python train.py --tie_word_embeddings=true --lr_mult_o=3.0 --decay_fraction=0.295 --final_lr_fraction=0.0
MLP neurons of a small language model. Each row is named by its layer, matrix (up: input weights) and neuron, and shows model dimensions 0-191. Each number is 128 + 32 x the weight over its row's rms, rounded and kept within 0 to 255. Numbers have three digits each.
Before each neuron's rows, "fires on" lists the tokens most often at its 100 highest values on Wikipedia text that the model never trained on.

fires on: " ", "ic", "ical", "g"
L13.up1273:107144146183154111143104139028128187098125090124115103172165126104110159154091128075111099142096109148097067122107091138136101141058185115189076171133112147117116151123097144137163093158092094128142075127127143126101104118177084111123123110180131138220088115095150136136181179099101083110128130159151105149125172117125127093129150151150104110111181095087100110137102113130135128129142140133159152149167134143085222110102171109142154157141061143158157090139170180160168187110105145100168118189165173092116149149156079154110144130134118135132141072106149133062146162143130126141

fires on: " ", "art", " no"
L6.up932:141112086193139058132152053124055160111082112101100108133133122145079156150144113142141178107121126103147120144132102163138081150113153072101105128155176153065131105166113170141174165161126158138097123082111135118127136150175183105115172149125099139167118126063099179142213134117141106145138110142098162118108106090130126160147149109110134154136084085099102149100165153123124112199041066178117111152101090129172093090171135086111142075166134078054127165156151123139144064176086193163146173120172159103130081146127142150140172113144126120084185165096161107107137103110155195166

fires on: " Ja", "a", "p", "d", " Li", " App"
L13.up216:120133055068139138131089129097158143087148114143051177074101146139101142136128156122125160090182089047157123124177157064137186103119139123110130179137158158127115153089128137125126086160094191056109087149141047145132144141138119122153171115090094113148127179177160118139129124070147127133048089106098096135159150143096115190097104114115155151093123107183088161160185105125066167145102084100095098073073125146138171140098098109109089132121141137145165105202114181116134098129121134118130149158103105144184137135168129161128160141158133105170101159115080091115191150119113128147

fires on: "\n", "ne", "ol", " is", "bi", " ="
L6.up969:165155095158133063139181115137152089138141117117090114065136192118133171179144143103153160141134112123183093096153073164085133195124111148085177130124077092126100115069107184099123117129131146198171097139148115125129070124109100053105105118132118164140081180046103142171164124102125131190131181114143188111114171106154121129096116141127129136066108145149172174119109191103130142159110123156095100131084146116181082121182078149085092152175079094092155146192133116093135130101137148149095156113145118127106101104212188084116163108155122086109117092098120157142140095103149050138

fires on: " ", "se", "es", "able", "is"
L6.up630:111130114074115057151068150158124161126153121061104156136135145125157104078146139127087136149121094167124112133102098152077148133093152126126109087179123150174136109045090119145160054136166194158167140114126144137147081080083106113112152122145111115173091132125176154116174189141140122091153127085134108188199110155071196110129173076168124166187176132095106130097130111113170151124125140141153083145134160182083117153113135105165145122142131047084068128163119084161118174171168155075117186135118101106164135105151110107125124095158097113082173148167169072137055082155145175155

fires on: "ation", "tion", " this", "Career", "ment", " education"
L6.up813:061145119160124135155088138135144104158147165087127141101090157131117188147160169159101097126123120156118106078162173144125152138088144136085048075133111122165147143125063085171145115115135135155066166131075089146146094140135149139182129130141168097195144051164099093105148136131092141159092152118130108073129082163119176097093113138122131132152195125123098125137168169097139129166174176097111157143161146113103095095155150140101130142121185082112101106123079111110137098133149105093087139149095204113145173128139123110148145121124078111166107125194121102136101185062101163119

fires on: " "
L6.up341:115165170109112137154153090158130157115111076086125150122134200126090133100090167140126099162142101118104162193075096156096170126104104119172144169098143116166179127141097188193113148047103114071126167150074154143136085141121046105142135059124106131157106134147104113104130172075096153097166114180143165101116091112130154093125174126134149119122121089062165164144093156047111115189112082147133122148115106145147115129159149120180123176125082127117106086095183184153123128138117134074115166123083065162151094139142134147153173167146103098179146112129137163151093120150203150153

fires on: "der", " Go", ")", "mo", " Ho", " Star"
L4.up1033:089090112102188074134101168136125185123187155123171128139178131121128138083137143155137124093126063165152195121129099115133106144111147159121111107089078118119119136157149172140128081192095108140112071126055096116102097109101072128168109195093106110124128143098138124115153105139114137161108158138082142087171130130130141118099148125095145162132138094139134193089084203166158117109147128191104117100125107108095129154177130131122149168140147102117149107130080151070099141102162126117096159108099131161108142110160102112147147116121161149062129204159170122131085227111148062145

fires on: "s", "\n", "o", "c", "ap", "p"
L13.up814:127155123128130086097112088179135082150126118160094093175143165146099143156114160131151108125139165117148108103130137147132141117092169104078181168136100145126104128116162175080162120164082091144151085127120129182155130119072124116086069081136181118138114130071133163184124146106077149091129118061149074115113157135150079141166112116129105128150049153196108146069175086166091113126086191128198079137166145102138150141121165107097104181170135134186108107146173131095096097129146119097140227083153102173125087111124174166159146142169123109136140076105156145163125154136166116111

fires on: " no", " organ", " a", " Ga", " f", "o"
L13.up1255:099150139138127087144091105141119152089121085170116150127134082142122178169161062127194163082099159156129137113056133157126094126098118138062131088126129103104105118170075130097103200192100109121164158066141098123143156111135111102065125149056116106133134179104132103115126181089151172098127172172169182122111108136137129164086126061142121191118105112084153122128156106117114157065107141129159164132131150119156143139124122179154199078114086102129140116128175128140133175141122144104125183139121157103136095103118176105127112120153113173155173136123197074168160135137128147159

fires on: "e", "ion", "n", "a"
L8.up1223:112134106109159101085115171111064091155140148070133108156223133139097146195101141152106154129130107124119145165176140159113185051114159172133116172129171113176109130144152113171158125148151112158136124115161153163122149126138162155022145131124114105114125157159153098156092089086108195163124152125117139112133108162123099163146154182135180168064057080114090125077150147103092134102126142087130107110093153095099105111119092204124152161143145146138126118141150046078149114141137199168146132161174200151097132111110063062112128082132087139164161188124123113103105129129104186109

fires on: "t", "u", " Hu", "ic"
L8.up941:122103113177119109094106144147147189115086157139084099127139152126129181158181112124136076147092114122135134076071115108135135197136120111159033125118180141113087188133149102105078120101158135156060129133171103162172065124100120137084145144157057161120096117076076157130125182117134151094124109128101165153144088125068082174125140092144093121118166088125085160094131151082132070132129128145102062119060176122154100145129047190114178170123160140159151180131119099071091159126151186168142152094149130133153121137144113142131181138115202101176127141128173164140104154156101144158

fires on: "ed", "our", "ut", "ag", "ur", "an"
L8.up489:159141186140174108124140139135112159103176114136159166147142126131161114163045171145176135169187121121133154123113129045125091154101152103156124103142123152076143140190169052102102073115137108128098170121108098126131094122168084105174089123124152117102128099063102141141149129105123124075065122084129151149114107168115104083074139102090183105147157123064134082114148165125145163165154086066102108115115122148173123134088099081127131120109144141114107141108160052150153191146129196127148144158094103059121125130153087096087097143108057136122115156131156123202109124140155116176

fires on: "-", "\n", ";", " |", ")", " ("
L6.up51:097129141148137088185121177110109083111180160104097165087165114149089211123163132175103182183117118153183093130095151101191131126149053128183116129194125186122179154132168115107107140120111143137101146149096104100158160137155071113132145117107164161143165107116165106163104182055121087045172111127142109118201080109093107142129129147149089133133143129113113131037151143100134123167162109104123131105093177113189117149137142098130152107107110115205083126143136095124080112117164133134126173149114101099096084126161156130139137083161120162080184151134126175101097116165135127143

fires on: " Ar", "har", "ar", " Har", "par"
L6.up301:118179125089090174148115091132163067133129102134106141084212153128093120155113145103133116133147109107066116075138162153131137130118144139154158126065092179149093118129190105070076088158100121169154133074120155100129165154142179080148165122117135162130155133133094133130127147150118101111120149100185170120131076112154137102056130151108068130137078103102143117141145101100164149170180146134139157127147106128084130072142064132148123127134106126107117137115174106089136117172139073142107121157140105063155139139133149104156173107093146102094077069091115114144104118092151084201

fires on: "s", "\"", "ing", "ed", "er"
L13.up1325:093105160130084171104160156154126130077110121105091141162164102185101094123069059147144142146179152146126111104144138142115083138148130170130117157149113132123099131141133115137109106185170116113103129154173071075130091102118155110108179070134097091126102130085138141187125082211114138147093165120181158116140131116124093190079151114071203153129148155137050093068109184137093143108062196135196178143127091173167155147090156137079087127168111117123108114158055137116150147144087100103153092119171100113071123090178121109179110162171139163150070107156177133114171157070136133146

fires on: " is", "\n", "e", " end", ":", ";"
L6.up129:149140116076098116115170154100119172113138117118038161130096124114133086165140170101144126129198134115128158160169110155160123135128135123148082139111116088160124162113093094106099136162110170139123135102192099090152082159125103172143181109158124188200095141094167081144111087139112104104151151171165106139108133099124129090157140132049114080126111112138137184113148187077086132110129169132088208133161202074119107172143188064141092131163175149146079158109134154064100083121175114129152082178111207110080103173125112120094099107099078166162157079079130191154131140123157071075

fires on: "da", " Pe", " contain", "ak", "et"
L6.up586:133156168128179151130103068061161120116150164079107050133127165159117136178186130093130090052111108091143108129109142061103156094109173126143118124150130169158145133141137187087141161158110109134088169112143143220135093077139155105210170155158161124153119104123153156150169116109084092164137060112137207148134182180110122119061112079149131076071115120152148083066172133183127143156123138082167116070110097142097109110098141061121106123146116114111154161079146096139067151156158127195123163114160082089136111145111154115154100090169154151126152138077095094152122151096165123117

fires on: "ation", "ence", "ance", " education", " information", " attack"
L4.up1267:125126136130121057151142154094167094155152138108159147138071108189087153190158129125155117148113098125095137097120121142111129221060113136117094125149191113140149153155101083149140113088091122081055160154094108165112111154087122141100132123163100061177057127153110132106173211130104108161089152127156135067142147084102169125138151127121134175169136137149106170085138136076109149109139127144128132114163113112134125152196133134081108189110144154165039177102138104159141132132089126158052141126102184110097111096113128146156106155154098075148078118172176094124092119066114165177

fires on: " and", " or", " to", "q", ";"
L13.up787:100120124141115165174113164178137131097150066167087112155102141121095147126147148162171106153104130116139091122157113102104161140093128123113142056077103159131104171133179114153165079165206124169059105187169099155140111090091097130155109105083149078086152155135094142067073141155167106161105168119178154124128109119109104165140121219116075135161133132096171073096087110122159098072079157134093153117074125141094102135145162098106179127124131123177145101153073165121100090186133078194132141164079166133127155088124095168093145180068153134083120121113145126159169117107159107113

fires on: " the", "o", " b", "c", "b", "y"
L13.up831:093142111128106062086133103133132069149176157170163167119183131137147085145133147083090111144107117123155120157194104117121183092115170108070090152166124153113126101116159140140170115144081124132152120093130048149088088143170153195082137150116149095110106195097127153133107126134113157090142119075162143107173131140134119156147145142209120163120147088133136167124132120156099114201169174140151123142170035125104120089139179119115093172126133156141069111113118155114112061126102154131165181187080074122133167112156158111128108170125132130060144071131140147168159144135098117176

fires on: " 0", "S", " Z"
L6.up32:088117113111152131050107219120142091089138156143104120119127157120103139114106152102134175118130130172067127092140166122103150063122108127161095107164109146156088143104133165078187147125161069109162046143109142091159112120110109091134127137214054128104163219186125142169088112135114139116091099086155077121099119117168171150095167177094124137133175148062084143087145172116106170111114164122075131132106131144145075158142133134180162138125114171086170107162145116200144104163117133112107096164125118100126101102118124187132173168079096074080150111089120122123087183164039145142

fires on: "ic", "ological", " same", "ical"
L4.up935:080114144142176090130101196161146111124159134060130111131136120214129167113145117087154178158087111125130140127120066157119175155124111145138098116140173126105103139160137156096119183115135136159097091122137169153136092127087135134143122123163109117196104113046136115148133143099080134136124098146105084053168147141127129148169205096115125147149159120052160168146100162073107136138131181166073101086150133113173164046160198080113152132159131140079079122052147187123152152087129123124166117132145135173112116095115129185192142095093179130082102145155142167182101106164153095087

fires on: "re", " dis", " pre", " So", " ch", " c"
L13.up292:086189102112101158109087097153150080181135111156101176162094180097123113066114143125081172090107097104160130120137166122147136107124179143155125074129134114130077106137090149122169140170133132162108099149131181172129135152088154151137120137092107098126160160098130114141109145158087118148105146100148115139147162119122158095089179096130128116135158117155145128111178058155078103154064126134072097122152176098065157114073139149156142122114108110164089101063131086099117089145173149079140113132197109206142120163109211070134170098136183161145163138169111126091124137081078067109

fires on: ":", "-", ";", "le", "u"
L6.up1001:077096089133141133187138161152131080180179134114081158147113134167118137145141096129105086094096121123134090133146113118128169106164091115173077125180199142124097058120119170111104061137084116120137115170080145131142090139090152153167150116078211139158140094188086105162162147120098137156131166152119116206142125098139133106163120117112083134128137177146074113101193092135179132094065088085132113070070196108131153129195122136078149151126120132145168097137105121123125151158124090087189133202156114092098088143186119153100113120095133155085107150132199175123104141132150159081

fires on: "app", " has", " Ad", "ak", "ber", " at"
L4.up424:121172181109165161167140118192135091164136139157125110141129159174056101175128145149137167119103072127216178083153137115167104124088066092139098153132109135115108108144166143114133068150128097127125154137113183083108107124165145105170113120138134145160103106124203104106101112091158128096139082147134120148178075134111116142100177105141114085155082126098170164069155103172140077126118123126096107104096129129102140167131143129134116080198175109128145186144082125129085090095064155132104108140179124055154091141157136128134088144103104139103145154103167197142136114202115145117

fires on: " and", " but", " the", ";", " The", ","
L8.up1446:143137126124165154137127128125129111097136190142121075162120071087107163118138141142122125132114131074116058111153161142150089120115145110173137162076080115112101131096160157136117077131098115123115096167097141128108089117087101172149145107105179090108128183186157154143093110188161180168151110107165172146124113101085140081171139177115101115136138108128118151093133129096134073111089086114147116116126195180061088092152142138192109085153116157116162110156161143116106101128179118180082137129152063079147061132108142225101134111125119076144190128148205168116147159122174093165

fires on: "e", "as", "on", "ho", "or", "re"
L8.up797:162134124139082178142132072132114130141076118121148153094154094141160119156111102109079090142108154105132090180139119130109128086172124100158080092115121124114140160161169133145088159153106100165118154178096109193112132086092167049113166100159101131179119175132178116131126120090090140154082105126149092119126164159109120142168125121066118133145144115183112164151083120103147090097097126155117166092062136112135150139116097137107115121138113117082087166131116057128151105091124255158115137083146113168165158124154119109198086159161146078108132149162122139078129206094118091172

fires on: "\n", "-"
L4.up613:136095064156072134150200242119109140145158144112065122068088139155173141098101132164121106143084123159116074159100095112167094099115143161191104133196191144154098146098189152159104115148142094097133132121087111084104122112139074102189141138097163191118081123141134111143112168084145113135147126135133144202116148074118148114138176186122116155073089112107123142099110159097125112180095094148121131105119177106141146175151144165163117148184142130159135097129142090066104086161146101164182126115098106121044092146090128099124103135093165175172120161139137169169147145134146088124

fires on: "ie", "ce", " Pa", " Gra", " pa", "ice"
L6.up1378:102145086192145160106163119141151138131116162105088127088135134134091047123157083149113094079171091148105101108138128154088156150128124142182111079183106100060169158112109084133165170115153116131153130094127105162129048117171135057132136149157101095196126081130075066094157160093133155140133161152123143122114129149152157149079171132098114148133211116126139144077109114115075081092189130149175157141167114114146099128130138111131114155127083102105192117149108130157149082100132155141043081156167102091157122127155135131172099127128109084102069138132119107070134178068145172112

fires on: " 0", "\n", " —", " 12"
L4.up666:148154105089077117151108117066085129111122140172117161109131138183129139178051113102141082092103193124110148119133118128099117121082179145150160132147118103179128108088124135105129151104144091124109071102161148178139177095103148094147140196125142170126164183170179167113141129111121128124120070100090124145121145138106190165129244118193110146115136120126097157120149141118159132122140134089129096106133096116071088107142119208197202129123088123143105139162164095168110165153160112151154131112146128067141146068147059192049112152036105099098135153081191132095115091105117102110

fires on: "it", "ate", "ran", ".", "au"
L4.up766:139119145173139144184185178108099187155114136182119161126081156165086160159107118156114158105079143144145111166074123138169190107134175096144118152113091125168099048123116134080088109061165104129094140119164162162114200118082145130110109103150112199111118119154124129092105150136106125159104103147122120153157128134137123120189170125086113121095072100181080104141150117141176098161157071115210175123163117122197093131116072105117124190134151151139085135124079088111100056158134170106147106099093095124124105144127083078116132117152098163153134168051148120143150173084125096160

fires on: " the", " St", "=", "min", "o", " 2011"
L13.up753:088130100151109138098103140157165078171111144068172138147098161192150065167170145174081148060142177047136100133132135131114118109160122180123139137108181154135050123117156134139155115116106128132124069134157076188134135129157159228120136139158215126190166151086108105125121114123136168113129091097162129114120150156117148160156143142132146111134152116172080135095092166094140125081155183102129116121122143144118162041120158125204110206135119157110145147080115077122165160082098113143148126172123147131181146071141069127100082122133113135137173147090122168177077113105124111152

fires on: "v", "u", "-", "\n"
L4.up1526:113115144115061118135117164126109146093195109141115103069140143116131151141102128171164094150138064160161123140163106117118094120113138154120108101144129149144107098127135168154150165141080083095150078108079121139100115122100149058135166121127097140133130121166051107146131139031177125141147092144151168152158134057083111123144140143170124101136181084119138142055159082163129152135147112122138161127128112118160154105151165152131083148162206122168208113108116110125088088136145094070119149130134093111101074170091118074124085055124103121160140181189129162162139108161154125156

fires on: "\n", "leg", " number", "ip", "ic"
L4.up387:145046090142088161119116201110101148158146115133081107095118139115094103115186143091125131104115064149089156151154116125127130151106090196149135124187216144126122127112144151138136182150199131147121100116055154052142169104149103057121158078128167124133140114125159139169097166156123152082176091162126079117122129102100131173147194121086109187075123133097121143123073181062147131109113153128083138100128166097176078189181112082140147128109177157134147103156129116151088112164105121133130162098144075137119145127130118085190111147187091155116116140197164182109149174163150112109

fires on: " and", " pa", "ment", "ce"
L6.up1225:112140110137109120117167058109168136143126123082101142156143113157191122105160125149092160101138133083121132103117088150140181106110142190151048175142146123112193114182091095159101115136091096134110112141179112129086109106141133139109145161166083086154137075153165105095132124147129128101150102124109165147141080143151144115065130107154103146155142152061102165074109089120140115133153098113127151159133139159105140090230160179093110150162118173122029140075100184176164085146121205162073126125084163043102110096123130097142136165115095098129140143207098141117130169083110132117

fires on: "s", ".", "c", " (", "b"
L13.up851:112176079127107084154200143156096093139124146114098089093073099099071151105096159161172087151131124135195060091141132089104172216085105138093123167118134129183081107066165206161140141111108114103138132088176130096121125120123136161145163117105167118088110123148088168141078155176130128115130124123135096094109110122154114130116118120164123110127074145159109170144120124115118105176078143096133083117183074131105152147138119210174180168133134111192035101134136105126113103103098173119117148151097141135137115139108137172111165112097162096089119072097156103090157108160132125191

fires on: "as", "ian", " States", " Africa", "ult", " sold"
L4.up1375:136088121144150137102171143122176198049125142085178138141105111180066119117127158126103155109132112164093159146157143129093070145130156054092113153154117125130194143145133188169133164166116052099094114126199122098125151141143164079134088162134165086126112180071099126138191146134160146116071083135193081125139185147160120129120141127144166156162077092130111099095149076105119099124135113072120176070068110097138151159089084166140164136112137175149097181127155166178104142147149065094147139071133129147102154098123107105140106111104149133045092126163162137081139144150067169135

fires on: "ur", "b", "y", "our", "w"
L8.up718:098065149102118155125189128062080112078131152130100158167172168079141126096136111141148055138079123101146081119084098115129080100182102120132132157108160142117164171175078105097141117131178153154091205105140068135196069111146118159148067150113160136157141112127141162112160125108165149138122156131180114137115122085096113141078201111101198133126098110122137121128151195142162154130122127109140136110143154126145127160126095131137152072137137135107135141122100123130108150162117103111173146154174143115182081125143144182166146176158110155121101146115131108167151126066118066170

fires on: ",", "s", ")", "ing", "th"
L13.up486:072104113090093077098137098160166145137162118127122074177157155178121139145158135124126134140076125123101062104124154171117167070152130179207097120138101150153140108119148138150120132149115143110114169124103126097191074148136130118093149146119141059174122133079098186171141138139144126131095159183191119130118090079171202120107118188136106166098139165141098096098161117168132149140076105157150172111104143187140104094078198144166117083150165076158094127120157147079084186146104134148162059110100085110082143123157101115097109193142110193161130087167161067126150138093155132152

fires on: " has", " Ad", " had", "ad", " Ra", " have"
L8.up110:091116132089171062168140121141157124163152132161110121150146089144148154199107129181140140116129111125153106113127178137149060109139151104105099125135151116112076157108133130172166129169170099176132174082146141114120035147117147133160161147080140134112154128136155095143173124106167174080137086055160152107147088110156121153132112145085119142132130153085110079143137133136114127151198110134137130068123129113161119127114077144090119137142159083141083114157085087120140120160043149149130059160138083130159123103148143139157141119075051138092119144122163154088108084198176172182

fires on: " who", "s", "ur", "d", "e", " has"
L8.up178:074078116097131130098134153210140107143156170076184100126124183122123147159206198116165172126144126102136093081103158168148140174127121189152136102142108163146093100109118158104144083097161148110051155107137124127048159158128137057108158116085076121162179123139175112126117152145125182077142111143156118116099113193151090173146066222113112165170129140094117120116126155074076133182116116179081115144179167134110128124022141166131113129093096165127142204121140173113117137125131167146149098157129102119071079125127131085080113079131143112149094099135126131186147141131169109162

fires on: ",", " was", ";", " |", "ing"
L4.up1083:167059100110153085102145121132106134110148146167125139138129045130153174074132116133112120103090084124143099179122159142127101196102135096137106132113150093139131073148129197167158133134148136115128117148088093188084131152134191145148107106099133096179093130139117140154148107141058142127171168152116143161169104118088128118098164093127098124051148160129110139076104156103158109106110059117165131086147174127107080050140151140104128102198075124114137120183106128102149171139116179084127057055120140139133106087120112079176095140181107116122197170154196195147119149173190139129

fires on: "ic", "ric", "ical"
L6.up66:095112084155141079110105137169130043141095164125174074104184165151118138132138113158112162162112130176120148116060145144113114194099144155126093123139162140109147107128105164123081134127169162111091090099098133121114141123121109127146148152112102131156158083159074108049089144164120063138136106153095130133160171149149138200098179134123124144118186161135139157152030175058101073110048162196119135120081153118135074099126057093141117073130130153118104106093122153131129132168125159110142148117157087098124103155141101139086124098157154114130057092160082190121108159216126118150

fires on: "d", ";", ");", "ut", "-", "|"
L8.up262:123147159161060129124129144057121126168158172145132153170111099062174169159149110173224158107090051102132119099140132153083125105075136173143119184150165129116191132114144147111045111141068120144153094139098099093151091178147124168189158132135172092102114108132131101151118121150162109125106077098121128167066103124167072123189123141105172087127183125099136086146104098128110164103143143140099069158116124161123129085125141186150147142084172176099148100109129121055085051143138142097127106101121131133094114102194128160125102144079158067119107178132144079126087139161105120087

fires on: "s", "te", "tor", "Re", "co", "ti"
L13.up595:067161103099157122092106066134131136116241136118120121074146160100153080057100059165085089105098134187159127140172125127118113142141192153101106130129086137076121130139139155124171112162119075117170137144132180177087141182137128109125165169163093105170091147115170133125148111127143085123197214144108158079126097105097089124130110148149110116103158140160137170137142075096110117167157049146128068123155114121135132144134060137165140125149167214099140131178127110136125197105106099056162139127128121084127113086099162093103074185100145142046166101151120161134134117114114125110

fires on: "ra", "da", "ta", "cu", " 6"
L4.up1454:121104119104105121160109087148142151149129146098042130173063076115092081190173097153131141159137089158169106155105118128150132101132125159158109131153067130119132153156137119105082165089105155076115092160109101131094128160155166136120115104113170056076145122138148132090145136131084162075113111110084146185112149154101153087142191145097123121149146139067130102067195125106107124141111085140167116151126206139110202136084094120116147183139082125130105108079159131037135099122116139126111100123122126113179135132169164162141113162184117162152155164130089125127128058153153140166

fires on: "ard", "em", "ute", "age", "line", "point"
L6.up1345:106049152111111122137139124101166185139161181167113157130114160175184100132122144119179110179132106105174098186116194109151156106066149155131134119106087143124152148111127123160137071073070170156133126121187168145132117138119130079141114109132082114085123122093136116121172141142182102173160139123112210123105146165093141099106193142108149117060112128208091130125101119105176168149097127133155124133136119112102178082113138093088070095098163057080110110133093143187165178190172114153088136146071140139074154104142122119122077142146053090122151166123121095153125131173123062147

fires on: "a", "t", "e", "ea", "n", " Be"
L8.up1296:108125135131119153106124094139102054147041163103088145139114135179181081156119139075080160098122105135121179136188119118092167117112247157075162180146121126110120144145120108141089096153107166085151095109122097176181118142159037088058149110130113127147148193136140096144099091163168153095126102175187158114151122160134158081142130139128211082132089124148098117102103071157140138096164125140136144077126137090102125093134092148176132124160163129164156119117112113118159103132117172101116146188110169094174111122148103126105173111115086111145095163030097126144156092145173145127

fires on: " "
L6.up416:084103091100133074151083077140098168178133162123068073094132180129144098137124180103105124170137110108121144144112106100052145127126190140150098124144154100142140150127100124092168065115160065178109137109085105183101047145171040093126164119115124188207122143136114155104135101118105142107165138163113145155104129112089170107162136141141155125111167088121133147127134209132164124109104095147115124162176153153110145134116125145149135148126068072104110092176198115090114181176099110121136163168130142117090116109141099139056126130117112175138165125083153125215158201147180099139

fires on: "et", "st"
L4.up1294:099095120064136148109107047049118147135207178077116163149189136116150125152142169119122089087096046110145136121137165120110168103107157123164179125140148113146187152114137125078117093174155186121159113106129152164153070154079076182179159102126119160146079125099172132135126129135082159160090115065103125080121113131121136103159078133091144142152119135128107103090120180123103165079133134123128167099111165175110167120134138132076077079068165082160136155115124153115136222113130088147127203127120172088083058153147157150097100093143053113139092127119107104095138163096171160135

fires on: " take", " received", "v", ":", "men", "ad"
L4.up1080:080114076110148116126069112105154148175133138106180087125086151161110097107108136170158136141135109141152115115079153094111142178130064173093075139095116162087126103158089129158108130146138196123190161079136148088200117083125107149122162130082077107169071173111128131148122166086206200091117158097176156125142087073126144111113163148107105100110195207092140147096130119129140102107105118071117151108173143088123140119106109112100133132170159099194194121121089076112171058132131140062122133107126187149124126146157201124075100154143107210118190122096169151135127106109136115148

fires on: " ca", "st", "ab", " Ba", " as", " Ber"
L8.up100:157104154142153104119114128147161147137150157111112145176166107114124099138072147191129098121158189163151155101143095153152108147131179076108141131129125204134174165121101128147081152167072143115077122121138104124202130166151127163129174102107155097140104144182154148087104113139151186095132121090107136110088141127093137108137124183074096172182165165138129146136168105085173110092062148160130142121127155126135095110077143134168159134132122111140144174088084143158149153180163176171096129146120181130126066108146120143125101195125123136142160082054088116074103080083139122139

fires on: " by", " ", " at", " a", " Th", " His"
L4.up595:109153176083135063149195085153082114125112167138042134093141122141146136133113107094086101142054142169091154099105074191045094170170168131147082112124145140207115165100137109179132177119094070125107062102121116203064040149107128103142161120088116161153095176122163139117122104155107131135155092095119153097116100164186117089176110129184054104091168090111133184118148133111169157080069152153084097157126190160155083126132140119135138126115157129111110155186108170133135145135107148111128181143163120164125100121130127105070137136169071108150176122100114122112138113089099199114

fires on: "e", "a", " Le", " Ne", "ie", "ne"
L6.up118:116117062163104101144090095182098128140151130133110073101106129125187098202069129145110182047144094198117115165190141113133135130114128120047121118106084103084131166122105089149090083190104166098163133108114097162110091157127082070100138130130113106152140153074082150112065129108172133104091154170160140155116170131159162070108083191110167143141115098125151117106162161119093121103174133192144162142122121119122110160206065114105157136186032123100189106124112133129125149132152130082116138150140160131156205168097146149086104132120158111148102132154164115206158100156108114135

fires on: "ad", "de", "low", ":", " number"
L8.up1322:138125096127176128170126113175145147130064102146121119127148187176103123131099062130135093109156102104166088138100143104118164143176114110111099099104131113101146129139115131075155182156116139104097114130163176147237115180134098107140145121075171154161085088133148111134150111109135147092141173152115190068124159073171118085074112093054153119131064181135107138156185109150105155144070150105100126078130176102132121143129123145161116138166165177178171118115174110104124114065116144080099101121058097139108120159100174078069114147102135147147190089174161138131167071104167092078

fires on: "it", "po", " po", "ud"
L4.up1198:088139132122070152178122111146155105092133163117182154101109145117089110100115126125186083158089154123127144129136150120095178131144187185115087143114140147111133184125110161142122197104138103119108106107130147144146107187135158119118135140152110081141117066102099067212139169135084157148174073050202088082116085114076134113170205127133138111091186114082129126219152129148170148079102119135102124108108144154117115111166075171092112136109062159129144126138114135154126217136143107116131071116164105104138090165117131093127108086108188120140148122156117174110149157122078138121

fires on: " and", " but", ",", ";", " the"
L13.up1171:128124132076152094110128197127169125127120110074104112178123100181092142143174135106193095136140104120114118098144110180150172122109159070179054153103142146139181086110130124190134097191127112112127115109090084104172121153140112131082143216114177064087102174174158090104122049174141152135180160099174124107142138181137122127173079165113130133134107122107193064107131115077134049088112114133142107152110144179118121126158090144115094120092107161130159121166110085074102190170182158141090113160171111088153102139139174137156123122102088079118142110148131142106178076133136087139

fires on: ")", ";", ");", " for", "re"
L8.up973:090188130140082071157173187141101146139118192091126136155154144107165123124134124121133124136130114127148109109092206173151119118113128120100149135184116095114179128092132099147097156151118151072181159061073087183079144186158091105197139078093090115170100168156147109111076145183132106135154147070148094127103096140109136113152121145118116103056094131084165130079170151108137117167147147102098126174185131182127182117129189148138136161094161174106152108131108166131137118147153131135129101119175099132101087105118117132144073135117126126083069155168110124096129071174114141110